Part of a small language model's weights: MLP 1344 SwiGLU.
MLP neurons of a small language model. Each row is named by its layer, matrix (gate and up: input weights; down: output weights) and neuron, and shows model dimensions 112-367. Each number is 500 + 40 x the weight over its row's rms, rounded and kept within 0 to 999. Numbers have three digits each. A neuron's up and down rows have the sign that makes its largest values positive.
Before each neuron's rows, "fires on" lists the tokens most often at its 100 highest values on Wikipedia text that the model never trained on.

fires on: " is", " was", " as", " service"
L2.gate937:457550480490527488495478431504441534582497504491544439519534422554468466510476532488529538490450536506495517450476539465487503503490464493547512483450441456538544531535454502543514477438532530543535467483479520524514565521484519465492511508464512457500471464519565518442547529433563462480483538458500468465542503529491400484463586556493500507428472450493515448496454437564504454455566453501447485519518457451507488538506508468512538555511433495518556530564542455564533514591415492507430439552460485555543442416592514512498528477452517419447537535498489507522445558488417557473514516572510498557528519489422448524563544494482452504452519537486502483515522452470524446397488500535516531493465494476539531585608516512504509539506566518491499548513526536481554578489501500
L2.up937:411501539492566542451544526538528507510477472551523566601496415510432508481601543431472561528471539496506508501511455408558484442482498498588479523519408446480565522550476511535484477508500487542548487481492504491518549534416486470501492561492488467475472466509508538421526533479488529446484508410506558479525506527474422387553538496494475544481510447455549479456480452470535514493547464496455505560501473428534526488543550481525569512465453496513544532500542490508517526560465548525452473515493508559572476480558500518488596516471579477438585545518512470516500553500459485445524544545557491534554554454480441479551475474486497514501483501487440453581534489499503509449526501485566544418503534500548449551555465479502507539505535491492538513547531485508524509524491509
L2.down937:576527528592546536534502494482531484447512457553489560540508503527539507493506516448473535545526518582498479501476515498592525473527552558567450496523546491540572488494486394471513551502509498505496504485556461486460505567507509467466477540500477480515512489509524539443537495528475542500535443513478508511522414545531496480505630485480531456457580447521570479481513496468469537508502505457492467482483507466533524550486410547493463507511472476461563461482510471525472509543539494552443523480529498522576501486509431553528459467499512548467493579554567553478470498503541568506515486443491478515502500469465461422507492461465544466461516503457465538502482546554536541482583547527407514543464511489460513450516496501503477462520519450498507548508409542520486496472507489

fires on: "ist", "ologist", " coach", "or", " Minister", " Governor"
L2.gate127:522478490552519465443478520455581462493537517555466529497489471451481420456571568550474512502561521482456415485497472532386506518471509434489566500502428518496457516488535533430490580513502517459533537433524493507521562497521498463476461492524537502578467511465514513492491467546550554473599508513468482496506510482456479474464564512457552533589538544496408543533547523514537463482490405501490498576495488499474559561513500512536532494460487553565455492481491440565445487500552507547455565540504503544453504491462491483430472501484535467493521491512496454556489504512462428513469465501440507506529577510512467490537501477505537468515609491507572451464492521467532523450460443510476506523543593528482555474527473578490547507492503470519485471462503452510495526511538473
L2.up127:520425512519460480436488520492541518520466512495484563459476536525434463450503475503510441490545437536425490521473475499534544491473487492536508482557449494494481524453486544468561506447447515494526526443450465526505487476486514531478551441473571491494450498396530562494492502561557604462514474565363512462471464538523485522442447536459460488549559445472506516516550510526531544465553460440398541560469466530498547581486592414531438536448596532543525458516542501560458502502579506536556458486550496562466511526537473505460548520502517503455458521500533434526483489519551428486529571535523487508533555463523462510474529470540554415521554461569530461484484520419518509482409529482526468501511515531495525503539442521492527466464511515482457444538621432516533484523550427
L2.down127:478472511553505431451476459469487513535545430558518542541507457439455561484490499538460496449559437456464470570472445472531486534471467499524479517494524529507555419517490458465510486489527487533490523468552443523450506458465523526526549467478525501463417478564484537447505495527554464526520463519493506524504473515540510498586471480536493501478505505399462465575523448461497499546451447433522551463450453485483429531506511532533482547521471525503510500491546444540531594471570493500511528520448530532497502549487485529487516519392512507499473407436529481510479516450514494464507546504497531478483480438507499447525558476525500512451494515561484460545489516526496563518442569539513474566434529545441515427514488468497456520526534454509553551478503459543480461513596509

fires on: " Black", " Blue", " Col", " col", " Little", " bronze"
L2.gate995:424527555503477485492494488518585444505523543504556486512504569514405469613504567553478502429469509500518430529555463481517477519456610483533505479517541476483550490517477542468507550504503551550551410524512494476456494485562514456511474469470546522476500539458536552517522505551546523447535468485514544466479503580446460525482479587508521449595417597504545472510490516553538485546413482531527521558485525486475487529526544513488507491506565520556545584557503487485445451472433549486499500488500517496504505534484557512486463499533471456606456508454535394475517488484435458500525523438547503566544602463473550476436424471511482457505540529472506501514507553482499561555451431449461512578468484462508472492527513518549448527591456485500453496532537426543500494530477563
L2.up995:425486460505452533499506561498553467428555515472540469471540558571437465567495533457476478434521513501485448524547467528537513555472523456546521433530476506456546507614452491479475548484519543567533449506564532535544459498508468516527515497521598551461456542383495510508567555560494506482513459487511454537498524480509435434554473577526480495529429494495501462476544454481558520551456505471528485549539477493526515498509476522434480520480482475526560549499503494492527570450435504452483401441521439498511472603531584531497450529513523564538517535407562449472520471488458448505558521437556487503481555481461508450496474523490499542495530470522502529515563518480496555526469445504492452559355562458565425530545502543540520473522486477484503426491496445496544509539482515
L2.down995:462562474487531518526545551454463500512502523539490553452519488476496458534521506528497490488507495484517436536527527419470489555496488468476528421543516437399461492530468453477510505497466547499536419495518486486485474525492524435570528448490527501525505474493451481519495458482499528552452423468523498550485491493417487426532471570500495493480490477551528436504507502524538590510496481532461455469487470480517522501540516531414506458475506514493509485483516504469440523497486480474459470536593429481474416533592584482442444459504484492563540405473471448466452493514480493464499492469471514507537473447506512465500533528539509511484519448469528499507568471510443532483520461459524478460512529525531517502551507510552517546518529469421518500498481456506456390454539536

fires on: " Col", " music", " ind", " col", "red", " Music"
L2.gate422:487515520533499507531489471452531502555471534533466454513475468482522511511532462562478519426516530539548458462507537504530493515446543565520479512487544437500505485487548559467578522482441531519471507515507437426461508478508396526480464458532606478537583478468493563542545494553493545463449490473460495562471507500459498498438536521601488574515580495482493518499455543522474545570511578530412484475546503507441521433549499523470474570519457550483518525530504534481483468458541562414467473528526504505470486505487476528514486482511459566474557460569547605498514545511496471464550432498436536517521565485474479537475519552525497565521535423558479454536492466571515471531500436427426517527532511533553442490488475479507500496531457502436524560534532501515490501445514486
L2.up422:477500427511489472459513540523458491508460492572478531472536482562561471517455462503566477491525501519483459448434462473554518498520507556530530517469460444480493465490544451457457576531489484546546496454551553552487491534525525472529481548418542467535522474466501506518548493507484549522433535446493432567464517612412447514483465495518510473529474459476530469463511505488555502548511493481489475466492479454540549502483445513588504601583563457470579529479435498478590490485505563474502468575464484475477414388468525437457547475555497512534508471515446481522510529441451475444552519499468494497508502520485492456537524567476508557456481436501470473429480476477524585521530464496485465606527497491523470514540497482474556461513511549517484507512505430491553552531547490
L2.down422:487485462523530481463534504476515500429480485547510504452454480550556477490566424530452476524482465469486478454467509448549519441451555544505505510482481486431458487401527465473520613436524460541493491519497528508471493505542496523504494472515547450547504431490594549500499521556496541545463528464498461484498528561407513472465456561528427511511525511453520515489528525548518540523528485486480509452512500427548574477522451486539464490514527491440581527505498506506539476472510580454499495560518497456448464446488507543496502469469464490526542493488469438517520486461467501483504558457507487474457508551545503450481448483554508435485489526463465465498469452489460589485487431492470460558579518549568437554523501515494544423479466524428484455509475476479513511546540514

fires on: "==", " as", " =="
L2.gate445:529433491457559485503463456490487401482416465531536485531539506544513417440495519468474515554493501506455508492491546476528496440578474505552488527571457526488542503481488527516506542500503532540503613476541606446519495530532440516538501579467566478407590522513517398434560457494580553473495478544456489482487539488530526542526517476448461512509482465591532532571465432527523440482514549474493557533513570446528530569435423449521491545497461521490509538517541465475425480599516511504526466452505496526561505461457586472490491443573581428489460451522494496469523463463458476508602503514462536387510516454518411507528493497475501449516507583502505567503447521544546513528507487506562526537514493479490587497433448515483451444495554499450543555477459584459473552511496541
L2.up445:466505605415477513445480487554487527549466492573486477501541490529507505478487513493475470526469472524505605454500533494590567495518472514600502495538514475487498428451461501466467502516563479505497499525530440544517529475471538477544513542465524489472541531500499506472420486479494533494499509483505480457436526534543512525483561481530597543508517518456564465471463520468517517485453438528423540413508508489494509543500544470584517524419494447570498504582468454453530531495461537558547528542600545455558562530488514477553561472553520425504494578480496544522559549513529499502532545504513508505509478449528535504430440482566430454568496538529493455502510473476454461432515492498530536514480486532549493427522539526493436513483503475518459516488493425468495517546437543
L2.down445:499445523526495518549452466500489408511475505542483461536518460461571434524496486462470517480489562540505521562517478486526495468548492552548448427471442455510536524540451546535526472503523469519523567492482520478489443479512514525566495495508534494503497584467518491521538566516451534567452495486448487479476529577557501534535576496506513505527498453536498511507480422517506499530451542453479512448473513466549545553517490484478524508486517503523544461597542428461423491540525457562496547584489461529455490553474518522447552475540505467438482467518498517484473459531397490538526523537498450424502550495552493469511432428465549537487503523545511529483477527483539589485503436537439500485480476470448432425515547534518472523527519523481538526569524493566422515521505554

fires on: "lor", "lex", "lect", "es", "le", "inal"
L2.gate735:471526497500445520418479405466452493480480466438480538500532519486525484489537546513494513536526447502463516479523512547540521496541520566461531483530518472484472518529506456590550553528508473503462483502525462473473515565501529511498548560430440512495488516497524500542525457492537476452490564598526485507488447448501494494463482580459459471431526491484542533479564521489453464522561482448570518467479546449430515593535484522507543528512564538603467568530483439421459467518551554549447571538495452521519513476505516511492474487472520515498476517481397487515481536487481485499445489473489490540500453571461486438444424575538452441469534458489509462525427516513499495568485512530470469446489526540513487525507463482536470504464514504533499496426465504454495530450510428
L2.up735:514508505484438546493519511479471564516496498458505495459492490453483500526529452490473526502502489472440514502470465494494497482481492513438558434522585453492514497550475521520448561467473503410551528519480537503463474499445507492504520466475534438528454521483486479466568494522446435506479474490508520521500517608439487508465520511478495538501587487459483504508539522558476467485456530506501442517570575523396497511475474566435430475527541475551472504501571508529530385503523466515460559426485565493452539508448505563539472510462570508581508519505478570550520476454390567427492505561412495437528568532498453495499482437542503476437487496482475462450443472467514515524440452470493471524493551457480485476527510473526552521495493509565554575512553505586419559519525505
L2.down735:537441493486476509440490500558497496425572452514437507481544453432433496495559481455461470493505526445453521547507481551487489494456468520483489497538552440500474520528467499497524482492506458420627522495509507499482511532442538522471488524559521434444431552472475517496509553469563548461536546451483495505422457509443457503532433502559549489475444525524477472521526458480502494491546514526523527518440562504510519598550470488447483583502486502553450494475444519481420509504520528571490477500535518584512480514494489531496516515469561421497563471545444510559443503475505527496420541476470560472603462492487440547479545450504470574452419426493502492499477415527480401480533499478453520497487529472461517485531490582496485508492564556516486467517521571547455511445544409

fires on: " career", "Career", " life", "History", "Early", " History"
L2.gate254:510546516539511443536410490482455491464492530532518522496528553499554504530454556530517458508583531399528498493530458533489534481507446452544490483540458553433496558569490511542472538452489580569505469557469440478504480411580566483516418528515560568453565413429528524419505474471497463470566497484491498552511531473480484499508533433537496582527475482516452479528516491482450449562532532515484545494574497492511501490526469481592522552519484575432517524494492541477467527478454441544521481425471490521517431431454506511436525440505465519446443545497497556458523471444555451598489512497475582480547528479468448506517463493471508549505491551492453528446408466480516479568463517549518549474566505544490505537486508514541541389455474502521449542407496503523532472502501508
L2.up254:431529496480452448542470515503511536546529570521527452517490438499433563533386533589484506492591532529539457503477569547511495480491539472531487494518510508548482499528483548513467476479527507497601461547460505594481574436512529457496528475525510460543503490500508535412464474492480431463557429436531512536475494510457468540525485458504547467576558555513444476449522505530467434622506556513444534502490485503559508488483447425520520541556492493537566524510517513567510526537429512556500466456476468441562549511484389523476569460482492554526473552492513481475505449501508513513438515468519505563533504501416496523507488494485555447464462526493526541586481474527512456449594518494465473408539499547501461531445495532477426502493493482516413455523455471503495511544570518
L2.down254:437437508491494473527483478471376520488525476452453521481495415429442529463439510535494596530530540465506505531538526509503481500561454514503476483543511512481522526480533436479480515505535480491522512510470534514517507472571564441481472518527549450502531449532518543470533501500471419505526432532526497492489486461479483575477544513472501519534480501450475513454453516379456474519481492555507432486548482498540463468452423522486465507520528569532455424472537499497534503542469489502574462465476518471550508516490413554486546511514497513497514541476488461428558557455513534513425493497559480523507540527474496501484506537484580451490469529511485540470483472502454478487544518473526476510502530570560404552485458570429498517491506546475418476518471538484528448494488529

fires on: " as", " like", " called", "le", "ud"
L2.gate364:481501474508561424474456470583458476522475484513516448520407562542463489495465417556403488466511459471519466390467446499589466496527511487483505489522494547362497457530535537460549575454535553501523528554593525535548472512506498512494510510482502481476509460514524484507545479504449525485480486575538544454452523458497541436510569558525405463507491506473473497491475458511518452517549507391489521476532538484505483518497517507505511537511517476513480460587475449541514523481502482551590461490452463455503544538570522502569512510507469462500510482462473514543488488482441473582469481377532450512500533452536485580490442544388525526487533462499451480543474521504538558478505469528462425518458534465524467516531390549498455546560543536525463574450510538558449431551468511
L2.up364:501537489484519493465512458520463556489463464521423593495440509500423490476474500457479455443445508490433431484511536515491522497478484480481484484507510482492451488509521494508484526562607444479634514502450562533548532536512453543521462497452470509550564492453477444536499583526432460485431432459538455504463484480530517494517551498449539468513517517502494475581510479494521453488553541512528497491517616443495522528493550531499557451467504490508487543483488526554470478517493532569435512472464438502487509496616580547516510484470498463489463542489487532512483450549474450506515501485599392480500442450498476465477522500449476503447600460559557509578505514535461422423465458508558513485554539505498536511562498463486522583507538522491530516490464444453526482506453507
L2.down364:512552556537476550514454530472431459566496491504485419511480482445439507525462496476547550448455558498503536520498529494412519515440492554571511436518484492484568427455467453465504548556509474493570492437467495473550548575535479587519435507514465490533437496447505459522543490492410517520430396474542528446512470536520521477484514456460449489516462481558421517495452501566556517504571532492489536488448536474426514490462497494489491513539463425493478429487483466458465515485543494510471492518480457513498511503567508512440461511490453491501465491472505560528532478512476529528492466464562504502529518439546524503441539517474482537522535490578537527547524517525463450438488450495501534487504609476489459506534486484530487563449569462520505497493518557405568530507489499

fires on: " not", " have", " also", " just", " since", " soon"
L2.gate479:510503477469418582476503487469467491459502438462532496514475466429567490512453461548491520524492558526431423445459523478446481548478493529513507431530534515486507499487533505473476468495490456499553535484491511486439510509556419532509486505526489542537440471484495493519538552476476564557495542461519548539489444547565451553604506438458580534474569481459489530525533498499436527478525585486495489502494445484480474530495465473505493518456522544486532601509505511436531496410499508578483437490516530465503600443480469479492500556508429475474475515485438547559447561522451516463531526498454519488476447437495516499475539599509500602529500512511547480549547446510525495560490494500486440574482487504468470514488513566564550475568538440437476448507456470420532584522494534
L2.up479:565518604566561471510536535456407441447478407543495451559546515410550533382527549511478482563516474480475552453489532497552481516510399618559523489476467577452460489538504498502511539559484492442543521495481519461565541492542525482451458492483439442574508452470518414524506555459523457546502527459493562541538535433487525522534463483521541494401538503470533439494539455480439526477499510475504382523454507470466479452569469448550491455458520519483528556473519621484545458505562469501508497476508458554489501493460463394477538448548524518442460540491485514532462485491520543490506537485520493577501499530513468474497511535567497499450541482505477509495482550463500488509483452553487440451483492466461510542511498521502465562549568482536532487535519578489513521545542522
L2.down479:496444536522519520546459573456404468461443471448552544519550484480462518486616526516449526506532474468532549478466509512519482458461531546564479512527477494488521465488436521472542482501479567509463555519431548534505481423538520513492492483472433477489529492526547498520558533538585439497468489474412543493539580478491498494507503545522481556506474484509526499580571467473527609520461545510554358535457526436553447456462490492465482469507556518474464569427529576496529528518525489459545520511504547483488461594534501453481508508548563476416491549532510510548457529484546498484592462516500521509527535469525485472459514437594564476464507570420432419502509488490429510515443512553457506517545544489528532526491520511534475493494565478570546524454545519519467599577470551

fires on: " career", " life", "Career", " born", " Career"
L2.gate769:489514467523472529523398478459474461480515575500508486487451507550431578475465497534457460476451531473486451436518566499499443431476529455495450507512417519517462538538523496504493444532545519596503466468441501482522529493545497596428501520460525484493503389495518505488461557440506511440511471558486541511489554535475479482432562465514387528555491452487485457556495486512503485437404497513453499472445519532532491522428495478489501445483539537484506527545516531515520510538508471555506541468444504513460552547528454549519549546486473475497479495509545508475510448567509450602490450486541496514538495464456520505485440401414522429531527560563504514527446502466516458487476540529536536494544495483492527464421504492544495525487476517523469584462506464532506461479527519
L2.up769:474477502463536481522453467507484486493499503505492572441538532498486488470495522562545539571507465449498490417548481513539508485539548457477398435543473550557515474520561571485534465454561457492534507508539517530562519535510477484490525490500446507507472505595556452469447474448538507496512562466506565454504466493499482453542517487457475501517510462473486546494497504462453447462509475564464509543475495506599548531464489461439385521532493454471501437527511535464583475524437512569459439510484444545538469472475559485475540481525514484525507435555479509554500451467553512524450488535448487500445543462455466516524593542532436551467491548474522484530507505418474520469481550488460531436548527456497545443455456541457496514490453512444507554453499473438456523507578471
L2.down769:544472439529438449488499483535533552491480511488463492458491517462471560527506492532471541533540469473552481521562515469603415495476493488548459490553460537506458474612468403480552404458494434547555477539428479536508498498527499493450481451486448500463504527518471500496489471450476518482458564503523524438532474433507454457533494533477486471529411452546497511497468479504471472446448522534459477441483449507483526544467545518496570503526456513516505431465534549445510518593414487525485521431503473529433489493559486541439598459506608526478480531477447507503519543485506489524487494481486504521579472482464470529529530529472457577491543562486502516466534473474475509439513479459490514442485607510477434443437451483451433571471549481507418494506477467450547478453461504

fires on: "or", " director", " Director", " Governor", "ors", "al"
L2.gate709:444451503468532433389490492471496535471546506517447502475512459466464519541479495483514422511464575415565483498490463502529540489536508490512525408489506571472495518454523506488547456506519543399485483424545508481523509480511512491480488506444498492551479547436590555446469491478500501551495437538546465442535437471441513443545523546468474537489468468530501512462563481488480429502523458494534490498493515466468455529565492524456513527468467473445536523483431496473559421557490497534462488555515511521537426516534517446409467485495527526523516529487585497507492520542485510515459520549505534464509484498504486450464497572456464507525467488501539464544548447391553451566464508479445489438471489518432507468492512563563609473462547527583498502455481473480514486459514528
L2.up709:504527482459585453438517534544527543415517504577506483446534478527505550523496566491480531469521501487530466602495501601526510529430523440560534506472490522483496457448455493404492444499457567483488446450582541517444501525500470499578516522440527473499466515566516482441526501507537516536482506522392504497540515528460490446520492484529371488487517503525477401516498468506528465465543434531482517527479509537503437508498626492471519563504480542543485478487496470506471457515518424533488568477504521534576489506513462509511506549478541495502477462485472509544502577594493456513464457543410471520486483587491424537558494470459530516494489508538531438415527500449456426511506505534502464397532488494430495463480488480506500538514483542535579521509481543501500469540569500
L2.down709:459512518556467527389528503462409511518566448540466509461427488496463622484446517496424468535514510447494452536495477568496456534476517451451462486476519551491515501525451507391407482474503508467559490465575435542440436528461502496535507506495492445551479516531492523442476531480500471450541531505492488457573423531483502525456501549508564471472475481459511415514476478446441457599486527454446582500454530481521494535519560476454524603539470508484445522447508491520509557495575467475574549468535547505503440602517513551516410492446494491529430451438546487474480506522577438512467543410442533464492535398460470536570493498489493525539469567564492476440540445494480422583427455524509463443441525525497475511489498489570505532522474508488503477507511506546549570521595508

fires on: "ou", "au", "y", "ur", "ous", "ier"
L2.gate1327:476562552511527435479474463571486464432431506459511500459478570481546438491450487478574541523465468548505513435516472477523506465504492520489458499531469513507442477537422527455498593524495497503470532555531465473530511437516544501482515502565525529515502478532504487492531468463510443525427534559551507488501448478457507496455460482494511479523502491483460473486513474357467526461552486537491525439528542554539549518512511515488604490441482489552477542539424499474492516483580490483553613473517529506564479506483470530563480420486486465470501507516496524479505485447434543484504473516489450489551442499438482425563606500521442510531505519525498536517457564514487494491528479469470479509488462484564496517440523403568476457541487521458441532510561482504561473544556530
L2.up1327:533448443488543503549484585434459534459462490474545465510549527457467473492537529543530519420483489551525529478444513504508561497500494569538505494501482497485550493578538499464485509492527428470479507486589434553485485577455511503480439463498600445538462520508443546458527498517520514514517508594560575566536520423545566498438503467478494538545497441498391546521562448512467472521577476483550534470518474526451443562634516558475511522399456525482492520467515502436476517517506497519490554532549546518539486543544510514525432493476525509473523610538430527494513441484427485502527529538551491515612437579560501510528505485521554578537462479523515518482550492462531474524544468515506539451484564505512530574589519526550514475556543493424491552550578438494521503525587504
L2.down1327:519516401449491469493448570476556483477497512509526459550520521432510523570420592521575483515461520537458497499466522431433549516541505568533528559527500427528566505498463472487445484464487425513502505437522462484526514518479501523502440512514567419542510585482416492460490476503553528495507482477585524529551564484492514520545477485495536503462408553551504490533522435551501542448521421487511524516536465548459486468521462497486512554492555528484506464526493484508503454504494536497428488539499462509547442489502395478495605409430480513424556434512505476467530525499478463531478535457477527478527538629530500539597534579448544543530462509528478508476532479422483531526549524436497473535476496441510473517508460492534468480531514466467457415500530458590495464496570446

fires on: "it", "eg", "utt", "urt", " sign"
L2.gate1312:505499462490480539558472549493487511465439502518494475475477467497492433508576491472511534427522456553466475483420512484530421497499534549491552504508463479461506482486504537504487550535553414525431504556524534474482478498477448564472535489484499502510500488546532504551515500484544525482447529564508543523525610505523523519492508489577472563577513508418512565444562487510566501554575531544487573524480525499524432541431472520506556549442477479522464534536476450493475498441552548491458541432558388573443571489447503517450523518480511450526507455550448414556484527480506526478494468488482415493490531448605553466543511470450517500539554482496470445458484512571564520443467433456511521459555511479510504483555445458511558570558402483444508496592484441492525567540571561
L2.up1312:480616509492463521466443517528503517563508460482504477587527576493537539546482439525541431528544491472532490462499458501478528468560517550477493496526545514461492547559480439459470497501451562529462601536499487479507506428503462500474453478514493501471481466472471506416560482545483487539561510505517503511576513441467513515505509489528515556459544513552480494489445472541474446514442448458536463498436447412418551509535430456519470469521523477545536502510524528457485500443496520576522494558432487494478483585532426476516534460545435505549466500517503525468495520487543525541459574531401539503507510490559495561474502494466564530552521434481432474524487397464446468512492486585442523437514577455482501525440559538508466483534415474506516510490516556513492505561531553
L2.down1312:456575482555519495498482564521517514477434472508467488449540532461489452560519475486493494494509464532502444501518462486505469515521572561482453552526514528436486488479522502515489535507515566501497480576501557530530521485475501547449516491453504493491564477529502535480556513567478540499463479480485541519568580471490526480511532437509480461481468501547483449433462447519492504535478549491530566489464461483510517477520519485502449490501471447465512489548490539473452538473540567522499494506545425503471544491501500519488517463515539507517417485458478486507488442536523522537515473466463466525469578481461532508467486481462510519507494472501480526469529474530563463511544484492545519499533488428515506584487499491470508510508518472493534458518498524510529541406577515

fires on: "==", " his", " His", " her"
L2.gate954:474510477519448438567496474491583517536502460541529460539461508561568502494575537478440550448579539507544492455583597536548480530571484507559540485572430453435476512523485494544496471496547493490520473492524507446505496510519460488494580444516471425491514576465509511497505515521487510509534483505454484470480480462490459528542524516522516559497479524503549493557577492494485444516432483482470613544434474477471580506533458443522520464471447495435517563439474424486469504455506589561511499472488486477491511482380527485538491492504499536528466466466529510433472571517448539544515502443483473467506429511519452520416534420551533463517451514466497490475556535519568416524556475477464568494482469537439498430452560440494514571469525513512482492492452518501508588558544487
L2.up954:518485499491560471530564454529492464464449500471559502530467534551460479469464536573526440489494488531519497451527517509562535532523530566487525545485463467535428468529460497471529415552460485497490527483467503487578473478481533523420491578545479478527513507499578511455454474520498494452518525506449572467492566467461467518513483532510471479392532534469470540476544436465522499510501556510427561457495474507570558518552538501556449510512513513513502571386507470466501418445524525608458436528468470513481539503533523508498571597564459571514474530431551522489543552535481507512507534539485498502456462468515490476467439399511488444533454400568498428485484567481463469579532586481477517505527478514534506436459531483501493500488493445534412482530421490476437534530574487
L2.down954:501500495577452464506522536500491557487485468471542517485406479530552522516535510535554489473550482549558572461523492500537548493531496484505525549486450447523459485500584493474492429533515601465467538431550545491489447432540525444505482458458436431509495503450567522474492620507478543495580467542519516488475539477510453535428531481497523525495495472522497512425490463507557540530459528495490540547555493569495514515517503533522542508480494538450550524488518387478454467422578490575503470526477518573499563516483533522550462467514436498516450494512520505507443498544475444504552506523513515535552575466493508491457449446512540529544522487456461426451487508518585486562492594470476546547517513500487464461477525477542522498459468468522463526526484480500512458502533438

fires on: " has", " have", " not"
L2.gate1072:476555489571536483538520523507415454491489476497598548487449478498466487535547462553524510518540507516520461466433436532555511476520459579592524443460440490493476512532489511533492431463477481534493538537515460481554552456523452528531427455508465511600538442563477516460516563504430545427491429498460537471498562532517523518525533572523495555483506490517485430539612529406540452462477472485550510462428517475516456472531506523509548495461486425447533512547534521419498527450523582570537448570484543529497588395524488470453525495517493554476479490501417483491477483500432557518538522481460489448471499426506491520462537470560549565512498466443487425510499477507516518508558503462464462457492491547492463525485535478460538482540473414517512470522450504543560435549435568
L2.up1072:465552487528518480596473566504439503456445441511590543487491518568453447502536475514523529526527552464486445514481508535492515454463449568581525489385432452474510531509466527514505475524513519597500512479490521477409555451453506504470466443487421501598542480553500501503484523561490552413530494488468516478457527542494575527490520541496488522518441487482461447525547484473613459445477531501502521420374470453550476492493482476502484503393529546501522503549569559446450526460451518515533475484516517480513561434519480516463510530589456550551477545486438510504447456479457490519510576488588469457443497455542522523402501421476508489562544512493480445469535509481515517453556467511465463489482472522449501569527549417507540495497450477534558467476454476517523430537532517
L2.down1072:504544485548508498519529467437511506545499428507479522514488529500458468466454505584482507570502468498441486485453508567497496415548522509530485485484492426494541481503427454485477459482449554462469492498495494448530553526510508500467543553531471485545548540531461485439531554598439509545508491478456478531512465594500607492556510557537469531538533489469490500564523472518557505545475528488471466504468517529488496503474500480479537536424538512476545477455503510425422528506495465478481465479493539517476549510495469474519542588536517471421511522470507484446461468530464504512555479491493494440457492494478489522484533455527536533523531519516365446564508506459516483479596525473469488480455530576417539513444573467523486489463511490526575517485445528539494527516462461

fires on: " as", " name", " River", " term", " called", " folk"
L2.gate1205:507522554525527559527534515543510513522486511459467485444507487516470498505444420508507486463488499457463552506516472518547465427456528462437440509508557518514526528470464514415484551510517511457538485481527416535494535579529572530542516506494469557440467478429532521479513496447513436523493548529533500571469442489517545466474453510537560461578529483507468503511442452574499495544476566485529518535487513541488506520428557415480428525533456511539490529487409420536608560575500495559521454542479530497572433470516498478577490451446461479520445509482596459505498516508481527559573520514550417560470480498518479546489481484411435517467506476490503495456500482495532515406517464485482495466549516522462452506449490432431508494530560536507480472456508520511498488496482485
L2.up1205:581453480469513494495488461547446540493450514507479501471536482473525500440464500544510465590489474483565483527432422530451517561516432486516493540487537515531431469474504488470540551468491532461488522516470430506515476473514526520484438486513471472610431477538542572446512507453507522470497548519550558567491587439565525543444491564517573523506525533507457571539512482500454488513521422566576491525471543435523532465509517555606504543505468428518510480513450543523513505497520511559505505512534501448534478444469498480515445444538481455489530509549488471451508501557550492521498466500569488503416503542505526478514488527470459430456535442494541532533493458427479483414486582448515531474505599526573466528512536530502568612521491509467501484465488451446446478474448527
L2.down1205:502488533524483401469482461457481502524467514504460482510494464445502478526538562523474529522518485524519498506460467485468437461501524525477489467522449565471509451465492463488506559522507504557540494480477447470523517445501516537379520505441476462521497518463557597495493520498535515435577566532548502528531517515510539512492528480471602583423440484452506555506491497511532511539536429473527531512510533445512505415478469550579518531473507539492538465515495437522538481517500522504545459513555527453534486450505496465431492475507457483503455512579596525453542522527570504471509508475545432466489508589534485531467605460559546433512509454453433540519522541520459453467512505501530510461542575475501460579488503507481512593415472484508507570567498465463515500562484496

fires on: " and", " /", " January", " &"
L2.gate451:454528575458463489533491510445541458512583467505599507575485534541488462471454399508578496504535612495495481492446480534534458605473473577600514459445457522458559486591395535520556486444431524512523554503510517546471543451500471480467484495486478552498449465545531554493465458530503486437553485470446453483515446475478448516512461500488492474493447485537475459537459491509557449529519588452490515483477525428484505462486473506465472457525479555426431443469466458466511469520490511559558416498498455525490541543543497509414491483495503511518545455475550444491555486499501471472506428467488561486518492446519493477475548485517536542559474503467455440438525450476435468538514449505488530457435535476486510579536554471498506535560549429553498509496477520580440542464473508
L2.up451:510485509465586490516466477469486437475459552550519522473435519495442538533479481464469498503488511497469530476495514484550571480464449473534463459476559495493497442516496556541503509487541511406466527533504517537500482461528421544450472564457548468521470462504540499531486493505514495495458395404513419528524559475557452442467485531532451525528479477530540601459490401515545509578487482490511513500549491582524394489538561459467479495505455477517479506471500527444533485550489518484473466499461485538461473503564549517408518475514521528519545527510575489446597463489510457463556452530482524454496504466537486513521541455551453458572525501481453498483467515432460515538573505507528480463504475469563521554487549477352510444529490503476560439537502526499486509542495499
L2.down451:521446475558512492496429482582502535554494517519471453518455464529437465532404499449509519449587569485501480513501443529532419505422472456513464507526528466496576432461504513486518493562508407535526521545540509539495522473474472515468510462499502543476488513502439463504494548500438446554537503499516544530484443488499555557498510479519468541504540463508522500484517415580487550510495489538511483575557500631477484447554517529450470541477460432505513476399496492508402440514491450532516451558460478498503477471522488482437567510480476502508512498526474516436565456477485474477491542526511488493448517486516508476487560448460432503435471466428514485510543487496441446517545562514533519501540542498601505542477503434444518497557498503533503537406534454512489476532483451